config = dict(
    n_layer=19,
    head_dim=128,
    vocab_size=8192,
    norm='layernorm',
    norm_place='pre',
    tie_embeddings=False,
    init_std_up=0.0249,
    optimizer='muon_variant',
    lr_mult_o=2.0,
    warmup_steps=200,
    decay_fraction=0.833,
    seq_len=1024,
    doc_mask=True,
    train_tokens=693700000,
    dataset='wikipedia_en',
)
MLP neurons of a small language model. Each row is named by its layer, matrix (up: input weights) and neuron, and shows model dimensions 64-191. Each number is 128 + 32 x the weight over its row's rms, rounded and kept within 0 to 255. Numbers have three digits each.
After each neuron's rows, "fires on" lists the tokens most often at its 100 highest values on Wikipedia text that the model never trained on; "fires in" lists the words (lower case) most often at its 100 highest values on Wikipedia text that the model never trained on. A number after a token or word is its count.

L8.up279:118115123118103103094106166066118140139148106110130099102117164147189148110198115187059150128164103119103093128026155167104096143122155139023163151134203089082121099102164121178184128098106136183117159181099142107075147120120111122129123124128175100080136129189145124151133131113072168139132088106092109116144069108127077128139117137162086155105130121108125139122133113134102150189109
fires on: " of" 48, " in" 18, " made" 10, " at" 9
fires in: "of" 48, "in" 18, "made" 10, "at" 9

L10.up248:149109054074164143233118122109118190083119133111057098157087121119148139141112054129162116169107106151138145128108152098105103146116109136131151129083124093086149151188109121028125124151157086123115138115063099142162077121105100126155143171173150193127173143130131129095154089073135152091102115060194164127106130167143116140097136138097055105118131154160120156101166178088079097142155
fires on: " of" 48, " used" 6, "tra" 4, " named" 4, "The" 4
fires in: "of" 48, "used" 6, "named" 4, "the" 4

L2.up498:136174178122099041210176153127090154124131152067125082088110175118138114180118157132162128099103116134092115138162125129143157077155103113102120080121173082148097146170107084101096145182183136160121181160132159163147130129166158094167122161130139111124237136129110137139116117118196113145113129173108131141043117152172117112129094112160150073150107087115171125128113105099056128159083
fires on: " Preceded" 16, " Succeeded" 16, " political" 13, " history" 8, " score" 6, " mot" 5
fires in: "preceded" 16, "succeeded" 16, "political" 13, "history" 8, "score" 6, "chronology" 4

L12.up551:130060124155108131108152127147179133182162108171091145103137153179125133170104180092109113144125155174111048109145153100148180111105070163140156153101173096066113087103128107140127144169151092096122143109101156111159191189203209085132112066147115139160110064082104104117094129075148128193092105110145107153155146131133175141116155164114127158104099142104143112137130126161176227153122
fires on: " it" 24, " this" 18, " the" 12, " of" 9, " in" 6
fires in: "it" 24, "this" 19, "the" 12, "of" 9, "in" 6, "and" 5

L10.up203:125111133096095131140143158089074112197123116134132140100112133138207105134100105121093135099144141100136156124069174116077139156156106158059131133147158095176088098117100153131081132152103157157113139181123119136168142125084121106124061099087140137126105119145127220111097135146123158106138150177083134141113192190135177114114093150082145154099134203143125091139113116104174193177127
fires on: " to" 39, " in" 17, " of" 14, " from" 11, "t" 6
fires in: "to" 38, "in" 17, "of" 14, "from" 11

L11.up653:113114125182112111098154148156090066094105188135050114102153145119115081131155144137144075141170067151113156116117134151157177149127080140053131114165176093100102142166129095163096088102086164157044144153103096097139131135133153059115066146159190160119072136144096084132085166090154151094160129124095126155119111122179075156179124085123114127149141160128127136044145107164147144161156
fires on: " which" 37, " of" 20, " to" 11, " term" 4, " who" 4
fires in: "which" 40, "of" 20, "to" 11, "term" 4, "who" 4

L3.up262:185149134065171115141148104147147169106098079138163090153121205199233156152134119161100159081133157088108095116116099104158149142084106087108144110167129091157136174084146103103091160145157159169133154114133110129095083135153113068078111163075113125133166121116132115159170134136162175144106148141137159156151084099119092110121144121123083124149129126155177117149078138217107074187149
fires on: " were" 97
fires in: "were" 96

L15.up726:119130155167133132101137169103133148105094118176081093132103188114169117121122134122101127154079134186083082118112192076118174139120115128135117133129086069129118167157148134161139156166137092167182125068142136159143161088173127126119168145116097186178147104095145124121119133166132139136073172083176136099133145072092160076104137122162116141080168113137191169117132170157168188136118
fires on: " and" 25, " was" 15, " are" 13, " is" 12, " were" 10
fires in: "and" 25, "was" 15, "are" 13, "is" 11, "were" 10

L14.up246:148120133114157124150102139091076077112197130115117105175146108068115097156177098129122111085157126168165163131115165220106132138102183159132128107158085150168146153098090156138172097112130111096122143158120107156126106122090154157121163216130168102127168129122109145143148166127179095096048189092144116071141144134124152119176110108157116101166130110167140092049111142058083113136099
fires on: " the" 28, " a" 16, " an" 9, " The" 7, " and" 6
fires in: "the" 34, "a" 16, "an" 9, "and" 6

L15.up464:149115158146144130148101122116122111088111119079103125059166094167155172089067102134123110116140140127117144072143149061180121091100128108111180116151146111147184126073152140200103093112123143148151073170107091110163180181112141062097168170080150149091116174121064129144162028117163156099096128101168116155170055125097119151168115151130094158114160166138104171135084161132152161138163
fires on: " was" 36, " were" 14, " e" 5, " E" 5
fires in: "was" 36, "were" 14

L3.up762:168116152114199134112092159158101073093066216157127114121156149099137149090118103127136196115136074158115126138103178120165146097172125090141132068109122109114128168152128123117160162147085128147179146139177129101138125102106118141122046128107132073088067114088097044115172078103102144148179137102123114152118130124168143060052157118102142107138137197173151101133158113135152082079131
fires on: " which" 81, " that" 18
fires in: "which" 81, "that" 18

L6.up561:149147108119150168116158153129092178133135087103147123135123109116130127177104098121182131071153174132114132112128128071161162130078123132134100106119170056127118148166152105072130147130143058095159154105039090135127113186157123121116072058161121135138165108111206107103171155178171143164086159083153073107100148161109109142164153168095093082154112187089134141137124138080166127144140
fires on: " of" 29, " by" 21, " to" 12, " from" 9
fires in: "of" 29, "by" 21, "to" 12, "from" 9

L12.up222:174127138130123121078137145103116190106095113055105114123103142133147137123128119100094134123158159163164135112168127191126147145171111131144123130153087124159100100122139134102118045122102144100133143155219155149028111122138157109146135122155161151160168090141112130077114106067062105163160102103134190155114102090134084120177194165175078161076093113133139163095156140110116151145098
fires on: " as" 34, " of" 12, " at" 6, " for" 4, " ob" 4
fires in: "as" 31, "of" 12, "at" 6, "for" 4

L6.up287:104128141158088160105131108162118102174148072144044135118151190121181156155075126120091177073133157167114130107181095131094197117188163090169077148128153083132122050146104113105133139128145131122165134114114155137141167159150104063114077129129146137207107124136117142145160165134147131070149079120147150148152123117147132078137096175120132124088179121151184088127122138153137137139165
fires on: " is" 16, " League" 11, " Pld" 9, " or" 9, " made" 7, " was" 6
fires in: "is" 16, "league" 12, "pld" 9, "made" 7, "was" 6, "or" 5

L2.up576:183128090078148085174094192167169166119121059127177132101194135091180098160118083120109172130124142185126123148136188060155120107092177097117151198158079098139093220115134138111137146104146156173084168097134111098112159136133110103108129156162123148149099124157088102146121159153104135129087140136107113136118108090095176151106116140112123103100131145158090157099175098129175156164175
fires on: " be" 50, " is" 16, " were" 13, " being" 11, " was" 9
fires in: "be" 42, "is" 16, "were" 12, "being" 11, "was" 9, "beta" 4

L3.up599:123145106098093070178125152160157068123159127106129115114142144151164146141125111151139157136164120073138144099179100125149164161147059143137116082121091090124098167100082075157150140139097155141065137159100146073058113144180121152082153123123105130133151174173126118159094113153180147091167156159147067131177123132169160104099111134111110134141135133116096164147102159094091102212040
fires on: " album" 17, " single" 8, " episodes" 8, " release" 8, " released" 7, " series" 7
fires in: "album" 17, "single" 8, "episodes" 8, "released" 7, "series" 7, "book" 5

L3.up530:153106113140139099104108144138093103083106137108123125167136051156144052112160107083169107127120124086110134096141137099192095172132095135216136124070096097116085108113160151104067149128140133113125187176136135091157151094087170155137150167115167128163119138108112154124160151130151174089107129153166152168124194165141104131131099081112123112119105144150102129172139119147161122164116
fires on: " World" 16, " world" 14, " Star" 8, " night" 7, " Earth" 7, " god" 5
fires in: "world" 29, "night" 7, "earth" 6, "dead" 4, "book" 4, "star" 4

L8.up325:130061165141228152132143171115143134052039121113122070116105155139121142118169093108118109155155115186114139155069188170111100129097106155046142099137150163150118153179146184156139133028139136101152162121098096137098119081116137135163132106127131091099115128152160167152146135134102230174112157093099148116217144126136116138142207117148161163183108177070100135133100098134158096125136
fires on: " in" 33, " at" 14, " were" 8, " of" 5, " household" 4, " The" 4
fires in: "in" 35, "at" 14, "were" 8, "of" 5, "the" 4

L7.up653:112121102164123103123105108133103134084118146090129150160109161165083158109112110108110159135170104142110174111040159097136161125113054130095149101080087117052085088116140103103096121072141067145131172174078156121042147149163097152085067184176147150085136094150076113119176102090148141073125119150118154190147126098116117119082123073160164092125171148164165159105148110068123103143152
fires on: " of" 97
fires in: "of" 97

L16.up552:087147114144164146062135134154067119148125188109139094142125147134111138135136140135098121104160092154071114062100126251127144130090118148137159150121137130089104125127123139162168136124129118149137084115148137106134157102102122112223135140126177121169113093119123166160128094168136114109046119105133185165047189135167121132150143161082104135122195088163164196138140093067094139146125
fires on: " a" 54, " A" 7, " the" 6, " on" 5, " in" 4
fires in: "a" 59, "the" 6, "on" 5, "in" 4

L8.up234:113121119114149088112147131085113174146117109089080155125081123129093141123145128103161224165117128173165138129120102098068138141126130142138133106086167110153151087132144148157162170105161072147147173197152187080124129100113123126132159153118180167098109103065141132174176146082114130165121159109094105137141157122140125193123111090049141096145083102077207093148148088143143081168085
fires on: " of" 89, "ho" 4
fires in: "of" 89

L2.up389:127116156168089162109112124170088129107122089148118144101177058139154117139126120132106160162128147074103129111146126109131118118090147130080134155009115118109056120190138149124089095099154105134178113116193142067096126171126138143160149101143132059117157106126106153090150163187170155109117142148155192121145125190082124183118139070122125143146065101164117135161151134099131112087130
fires on: " April" 29, " March" 14, " May" 14, " August" 14, " February" 9, " July" 6
fires in: "april" 29, "may" 14, "march" 13, "august" 13, "february" 9, "july" 6

L2.up400:199172141093116148094073160137195128122083075080130087077098075121160117141115183132133137151174094095113108069175124152120097078114156071170116104135096126158168144131152108178081189084119127064132113107114155124173091119168137099149018138150134143136144059134113160159159136125159105120107089095120198150147067095086132136108126133110178196125125105177111127150139080130129120168139
fires on: " had" 23, " was" 23, " were" 21, " contains" 4, " Mor" 4
fires in: "had" 23, "was" 23, "were" 21, "contains" 4

L8.up453:153134139093187084129108173097147072107075121124079134123100091113161140151134060137163123113127204133178101122139160076123085103121146128141098100105131118127187135113129148152104097117107063133160118094096045178117104139105161142109117138116129109165146140189109120151100121156161145174059136152151097129145148134146153081143132123148156120127114155122124081134126194131135123174123
fires on: " of" 23, " in" 13, " for" 9, " by" 9, " no" 6
fires in: "of" 23, "in" 13, "for" 9, "by" 9

L3.up435:141106112149143156112149156171085076082062168136167145151087100123197139151126133124178078182118122156111175097145193105132162116152101164136135083112121131126154078122128141119135130080110121161171055184169092167138069125123085152132121108104171130117154075122134053075136062134050140127151140102114138125126141091154113090097178142083109116107046185123111134103065143084163186147137
fires on: " as" 38, " that" 31, " with" 10, " between" 9, " whom" 4, " where" 4
fires in: "as" 35, "that" 31, "with" 9, "between" 9, "whom" 4

L3.up480:123128123123143155123067129068112085139093126114139119192092134135090208130121149073083110099151100098096133141134116172134138162151169133118136173149093146174078081104123054181152105116141122106109111144128167088082151093075132101123128042113157119164134111146123162077164149070138124159084141111083186136081090136151143162093104181114141086193133122173142142128101102100154086102146
fires on: " At" 28, " In" 27, " during" 13, "On" 5, " During" 5, " Dec" 5
fires in: "in" 27, "during" 18, "at" 16, "on" 8, "athens" 6, "atrian" 6

L2.up459:141133140144139097159136113169170122119079086189123149077057129132065089138100151121117156137153142084083084119166123071160105145149096130117110106154200116092152121089125109099124122154131152159152087148101081133110125170136159155134133158136089135169081131135089091174045112142169141128189076169090136048145150137134169121145107174193127177118139147102162130200147082088154123116150
fires on: " He" 53, " She" 25, " she" 22
fires in: "he" 50, "she" 41

L6.up35:136136137113172115096089121105178112131141084155126099125079180049137132154082109082139123101137140191110102122134117158119084125147099091163104164127173080147182153127127089070104159155150149153151163121151133112101118148211153123135105099136151118126114153093151115065062078119133121145108122101157118052131095145104140158149162104164145131152074125059157081112165134123152166184139
fires on: " he" 39, " it" 17, " He" 8, " was" 5, " she" 4
fires in: "he" 39, "it" 19, "was" 4

L4.up299:119090128107080101150151144117087142105147114151127096134105165102126164126080157100138187175095086080174134101181050112093135150157157048154147112149122165115133104096118167097131093104137137133121106163110142193116085162167116115163175181153105194166123144097150119159177126090108139115137111124175201085139141168195128183146124148056146096140099152151147146119093076133170056134140
fires on: " of" 98
fires in: "of" 99

L6.up633:131122095141108141082101054092216134137097099169153090180138134093128140088130119111112149160177140215146164116092107107159158072154092128099113177111104070074106093105147153140113163130177166099089096167197177132155155171108090134148163116101161146164146177142107106091190145123071149138156150128071152130161082146097131094119103103162101125108104197164123126119085136172104137164117
fires on: " under" 30, " by" 12, " spoke" 4, "By" 4, " By" 4, " interview" 4
fires in: "under" 28, "by" 19, "according" 4

L6.up232:154108163162121115117119130160125154104100148149039131134131113140118107153113122078137119089141124172116134094079136084143141112198066122125093091053140150174136164089148120095128144134116194136142085146140112141119105109095186064123074116118177152116129104173147046118129116073162134110196148057128096148093091134122114130114089155066162114127132154144108132159218135144135223119143
fires on: " which" 70, " who" 23
fires in: "which" 72, "who" 23

L14.up650:155115123122148072111107134107125133142101167122072136147101150086161123172143175171094202183108173136104074071078075140107161132104116049125091133065098154141150146148104133143134159121101088126115153123118198081136173119149117126117113123166183177141112113166098117135154073143096115147134136176155158109156109125128114132143120161143101143156141096130146157088054040167130165079115
fires on: " were" 28, " was" 13, " are" 6, " being" 6, " is" 5, " Re" 4
fires in: "were" 27, "was" 13, "are" 6, "being" 6, "is" 5

L3.up390:103106099175120093135163105170201112138133090140153088113076189154092140150101146116083134138149146132102101159120123066103105106166093173100162160167185087076169097086121108082082105161171172143121169116070077136105132136131152166105171081144101125139142140137130076134110128175116192168187119160164114056144057115097167097147148138145087143072126169102148157176115093120170107168139
fires on: " it" 68, " he" 13, "It" 10
fires in: "it" 79, "he" 14

L3.up685:086174147103121147140155141085123183112078129125159167139103084131125129152144100139202098121104106086222128153150092194147135160163087089125165109208129108131099069162116157163169128109165057075147114158138146084150119193107140112159123097114115118127117141139144104100130100157140100122120146132147166128140071143132175103145098116197156105088059120109123107141176121102100091163100
fires on: " After" 24, " During" 14, " In" 9, " Following" 7, "After" 6, " For" 6
fires in: "after" 30, "during" 18, "in" 12, "following" 10, "with" 6

L11.up91:100117080185158202156170080100141136145101148122146043149089148093113105119163048100126077134134101116163102050158176129110139178185121138115124101133114129089122169122155120085140156135133195125085106194132133096149127155091068143120107108114100079174128166110164124102146108064107127064177114147086152105133147191112111080137126119138129115138132147129161139113113115044126166180119
fires on: " to" 29, " by" 18, " of" 11, " between" 8, " led" 4
fires in: "to" 29, "by" 18, "of" 11, "between" 8, "led" 4

L16.up17:108127149145161063143104117123105110062160180109127159124151117120153136167163153104133146129173108146187064124090129092134111082069151129071153087133137117089141145099153157147103131110168113114092160136173135148149121103123101150106092129117135122119112185171136161163118095092129121097138116142104150129123158127085133186049120055119149116117101139126133153151162162151053151153103
fires on: " T" 24, " S" 12, " K" 11, " H" 5, " G" 5, " worked" 5
fires in: "t" 16, "s" 15, "k" 8, "h" 5, "worked" 5, "j" 4

L11.up87:121135091161113166134147079108105089167042158109151149137128146168090129175077099064110102124145090138071068103145162123153163109165108094137166110105088114105149187180140144167186166136115127114123082164186145094146144164100090143139061066106130165139117112127137056120137126086082123118162158102125064135156146137076098072104134166138141182159090155099094168105137122097113182123119
fires on: " who" 28, " which" 24, "ly" 5
fires in: "who" 28, "which" 24

L11.up292:165118115083128029063139140107114149065136170129139131135204125179158172145115121132165138155167037135126158178200142140096111093128134191062125094158119136172138127093118124152133095081150133155163101150141117170156095143176165068140100161177125169136134094168083132122154068119111111098152116065122098174160138144095115056094178160205120157181104136118094100111118146098091075176127
fires on: " of" 29, " are" 14, " few" 5, " with" 4
fires in: "of" 30, "are" 14, "few" 5, "with" 4, "for" 4

L12.up239:066156150107138145150149053171137087068165118104143141124119131092127118106137142097152134081162134118133140138073167097080170130126117140092081073102081106155161077155185064156105114105090125153119149131107112170192141176146114155126104146152140153119133151139110171133102150125107119097107167183116114145144112154108082153126068162142162117152146143159165144133137119144097115141130
fires on: " of" 56
fires in: "of" 56

L3.up309:132106113079083173118059125104173176117092117074090142127145127150092187070148133159138098142090143149176153118130145164110174187107108150115116114128099119124120131158124146074122109111169127066137139170161135090118100090065141102154094143122100125125134093159154110080161122153145122172130155124128132146068096176106121129156110108176192135151079110162111104168161116103126042136092
fires on: "In" 33, " In" 21, " During" 12, "At" 7, "As" 5, "Over" 4
fires in: "in" 51, "during" 13, "at" 6, "on" 5, "as" 4

L6.up535:121108075125147163125114089054221133121092084109131101148115136151189113145062063121151101153184151129174087110095197161106151136129088104102157114120130138136110110098135075100113122168150192110139102137139100101118143165087141146135049085144142125185095101122116119137136131098141118156111162195094095139129144172125153069181140139185150117128096156123187142140152058086159116147179
fires on: " from" 47, " about" 12, " against" 11, " To" 7, " By" 7
fires in: "from" 48, "about" 12, "against" 11, "by" 8, "to" 5, "under" 5

L11.up28:119106127090118101105117081088174131133112092126138125107174132184131182142170142130207131118120067117085092133129122171201165123146129155116154093119109103160121114097133127098169094130157150134160144152121104133156155136172130124165159067131128136120091080083135184175178125137104141219071098173063165108125116112096114133209080080176079164191143145107150123125136115109152109127118
fires on: " As" 15, " After" 14, "ing" 7, " While" 6, "While" 6, " after" 6
fires in: "after" 22, "as" 18, "while" 13, "although" 6, "despite" 4

L3.up357:176153107109151048092121158160110105078114144181166165158139101159136115103052117150073090170146138100131101068175100154168165172120142130107125138105116071152135077127131064157142165143125147139200108094128084083164129115184067101066111171116121131170190173144156127160132111153122144117137132175064094114170177164095085126194160106156069117181138095144145120120078142072090131127104
fires on: " have" 19, " had" 19, " Ra" 16, " has" 13, " pos" 7, " Bur" 6
fires in: "have" 19, "had" 19, "has" 13

L8.up66:107125135149110132117095160061102159139150119142112111103147148170113155114091121038099083110101101107160080146121129144104120117131153146185117148119133120130113167177109126102065158182137124107128074109094140159139196151137179065114094081127126127137089110173061184107102125000114094115170130185120196073117151163145177165101178149123139118133118098150099111102093114142145155156127
fires on: " in" 46, " of" 29
fires in: "in" 46, "of" 29

L7.up478:153075123099149116100124176090147177152118119129149165161065151146063198073116107090111123151130129125145138128205094149147121092102081160137131093096101139074081134151143153189143138102143064114190156174116180163103135103126171172118130099126113168147121138137117065127176106102114153116133122135161108147137167156157130089135160098158142146188091115143130165082097111179103177138116
fires on: " of" 36, " for" 18, " in" 7, " more" 5, " on" 4
fires in: "of" 36, "for" 18, "in" 7, "more" 5, "on" 4

L2.up670:135127131136144115171071115122109173083105131148117028114063139132169151098149108130160132115177218192140146148108116135075151143139106116047088174103094121115174082126154155176133131147108177170107157149079145171124153132135117109162143117126149133098174092099140149119142049130162159173166151121112110128088157124163113151168099171119126108165109152099117131170103086128096108154134
fires on: " Succeeded" 16, " Preceded" 16, " against" 8, " Gold" 7, " held" 6
fires in: "succeeded" 16, "preceded" 16, "gold" 11, "against" 8, "held" 6

L6.up749:170075077159105151083111120107096117158173097146111150077084206159143143116120067142156169144107143125066136097117194097121164118122208152148157083137112090131149123107140109159116110135155137107147155068154162090118163142142050111135126104130166075168165164148125110117137136097175182145076104160095117119113085128173076041112137154174091120084161154099124171159147189111177136162108
fires on: " by" 37, " at" 20, " of" 12, " and" 7, " on" 6
fires in: "by" 36, "at" 20, "of" 12, "and" 7, "on" 6

L10.up45:112081092138155118110146121117123138115126140140132091169128122147117139159104140092119099150138137218181146139139121112118138148108152079162097093089172151168151123175050143104138163124099082143135047152085159105146087214074138135127145143097126196148124089119076135109078127127164118107111134137103127127179105149179165153148137137171123140195098098127126119159106111157155186091126
fires on: " and" 31, " to" 20, " of" 19, " as" 7, " than" 6, " or" 4
fires in: "and" 31, "to" 20, "of" 19, "as" 7, "than" 6

L10.up178:221093108167114073125076099122040147147122109130110156130158116096170076193101117133129177197175182130077116086138126112108093141097157142120134114106124139129102158121135102133150146169067130170091086145147150074082072101131114150103102117159145156095143155130080194124142081122201102135097108153147124137101097137126139145167152140127139142127140178131098122134149119039154190128126
fires on: " was" 49, " were" 23, " is" 10, " are" 9
fires in: "was" 48, "were" 23, "is" 10, "are" 9

L6.up460:096126085102132135163079086089146110141089128067175149163136090091154116070137129113179117089127168138123130145149153142149136191119178115134176108146098144131077111129133117131159094142129126150157045199119185104082135119116124155167106124078121130150102032121156195123114120134122119190163173124119105099079088116147124135175123080211108130147122157123239148097145095084089102143126
fires on: " As" 22, " In" 20, " After" 11, "As" 10, "At" 8, " When" 8
fires in: "as" 24, "in" 22, "after" 11, "when" 10, "at" 8, "by" 7

L3.up63:101142138129148107143137118071077118172113120170088171128128078115149078110123097139081101072161112183135060106169132081104051150124099164110143194100174154127144104134133125139123093140102102177123135091137078122089112135132102171142166146210176092111118079087154130099109139169124111099095129103122137168158164176157102165128176089107114129124081124184162114140188153139153158131100
fires on: " July" 26, " August" 14, " June" 12, " Jul" 7, " Jan" 5, " Philip" 5
fires in: "july" 26, "august" 13, "june" 12, "jan" 4

L11.up708:153157110143191152171128153120091178082113148122130118181092182153148118140132086149142166176134140093184134087096162152072123142126108156130136099127099162110139135119134129158103113096135171112147119155172101221107095153125109100077111114150118074144139074143123133108095107110097124115129152125119150131183119196148157111151095162203130181100087138166136103112103117100124126148105
fires on: " of" 55, " in" 5
fires in: "of" 56, "in" 5

L10.up120:078105128135133187072103163102161088138111138093100133119106183082107156141143093191128105134148152168072131129093141167148133116129138118153135127127145098146173159119182123131170197185141161085109171137103155063102110099149110080163102154134159189130134108138078136074140128067145181139086116106080144100108128129156123120148132179077135041127132112131158057173144080130134085162161
fires on: " of" 30, " at" 20, " living" 5, " had" 5
fires in: "of" 30, "at" 20, "living" 5, "had" 5

L8.up536:117148112146148148130095126109162139118170145091123164084118041131114104137126160084122142172202141084114118127180083090094177170081083109123219075073133083125150153134123152108152108138150105157138144152100139131080144102123132103125166201135126161097081107123149121168104173166152143138109111142101131140117146112123127136150067112122165121131120183120073125128117136128138127141090
fires on: " of" 57
fires in: "of" 57

L4.up108:146094153178104076135172165164084118095097133094146140151158175095165141142149111127125084108119049153102135167141168138112172158163129152118148151148120117059116117143117119114209098098170152069155098134155116130092096140056064138167194155161143124180196155181148131106128134148113112124157153104085105168100123095112135056100148144129119079148044121135170131136078127144079107103113
fires on: " as" 44, " As" 7, "As" 7, " with" 5, " le" 4
fires in: "as" 54, "with" 5

L3.up139:215066104054089074134113138128146151119136090171153148139154180100195085210160127128099161137110149156126126110165149094192144113093185128098119165154118120148080212111149150160172106155127146189062172119110147080090124163125103128102106165160163151131097075112075138128130114097084110191139080125185096074146123113102155123112129134088122122152162196160116174068137127152135135157133
fires on: " be" 76, " being" 16, " were" 7
fires in: "be" 62, "being" 16, "were" 7

L2.up20:108180129080166111148135158116094194096093157077187102083121112141119122098102132161120123087136165136124119167120160138114105156172146082120116151094124110147174076142128116110146161084132099139153139167123126114156117183142200134154184144137096092149156151083178149175116133077147104120159132079107137078051115113123160127167156115095151062160116118085199115144106121106143080120035
fires on: " age" 23, " Preceded" 16, " Succeeded" 16
fires in: "age" 20, "preceded" 16, "succeeded" 16, "households" 4

L8.up498:166166147115093092102079133094141120175161189085100147057078118116165117136124055161126203144104096163129174151126059084172090076090165128133076133169140098186135125152132099120105135146103134128191165140146105119059092095144142084161066161187170158156080132105077139133162117111134108152147142106162110141126107165155136130094158141119131112116098152151128121092131105149171130119099
fires on: " was" 38, " were" 13, "ro" 6, "rit" 5
fires in: "was" 38, "were" 13, "railroad" 6, "territories" 4

L7.up474:115092122179160109132184140120117138205164185074153130131101141129108134115136048118118159119132132122116130098050134197109118135057159070139159084150151104149152079082126127225147137129145137106152125151096188069118194107139202091090087112088113129128130141143115126099140145093118180136144127110058120117127158140171110173146099146122136141085148112116091154112121166099106190145132
fires on: " of" 17, " first" 16, " record" 12, "ial" 5, "al" 5, " on" 5
fires in: "of" 17, "first" 16, "record" 12, "on" 5

L10.up25:121096109103114153113138105030177148143078159114152144129109106137126131126084157121133153105138141152154102111163193089121099171157080103125189090118097134120100142153110118138093095116127054130130144127116180087240196155090113173128132112154162113178136066081140085187111126146169084151114153134125116142126120096162118109179144149145164162172100174170167107148129075171153124150095
fires on: " to" 45, " by" 27, " of" 11, " for" 4, " between" 4
fires in: "to" 44, "by" 26, "of" 11, "for" 4, "between" 4

L11.up686:129110154041106112139164153063117098165050087107069145087060132081154077155128134146181136120106125130044128094133153135138154097161130160121128093157155124120119134124109148100127159177181130150107159159201111093101223145095113111154065154147160135153150130085133104077120131148164080120164117103182097114148158168171179119168165164137098135095114136106141129105111096102105144203121
fires on: " to" 15, " by" 12, " L" 9, " Party" 9, " in" 7, " W" 7
fires in: "to" 15, "by" 12, "party" 11, "l" 9, "in" 7, "w" 7

L4.up252:186154131114084070141147050150184164135085122131143129141117220102128098162085116103116154079152103127087153130118088124133154163112097101124105132136174069125079081126107117117153102140152139234159150147109096106103136154116138221138073161124085126149062110087133073111100095150172142173162061170078120077120161148131128175099139109128144080128163140111152090127125140102100134130124
fires on: " he" 87, " she" 7
fires in: "he" 79, "she" 5

L6.up391:147128185112168096106178098139102153112153137125074102067188161117178142144180075088074157101143112086113140141077146114185167138110142149021184104104126064104129137096143093174130081152114179130151115078154145140128148101145093113074108113105121148143145074079100135110165105183156141122125101183098117168176134090138117117160099079178069165122113105143179135128073165141082067136127
fires on: " has" 27, " had" 21, " first" 15, " have" 11, " short" 8, " on" 5
fires in: "has" 27, "had" 21, "first" 15, "have" 11, "short" 8, "on" 5

L10.up166:144139075172144064055079121146114183208171074079143086138082147169132091153145066169104104166130157095126088169145139152126096138168109156102118133155140116165122096184151161158097141134150162160163158146123128153121156084090149131146119176040155114104121136118084142088134143169141131188115137162121095174133060199102087105078124135156127137116145151128110181084086127105138133191119
fires on: " in" 36, " of" 15, " World" 12, " the" 6, " from" 5, " at" 4
fires in: "in" 36, "of" 15, "world" 14, "the" 6, "from" 5, "national" 5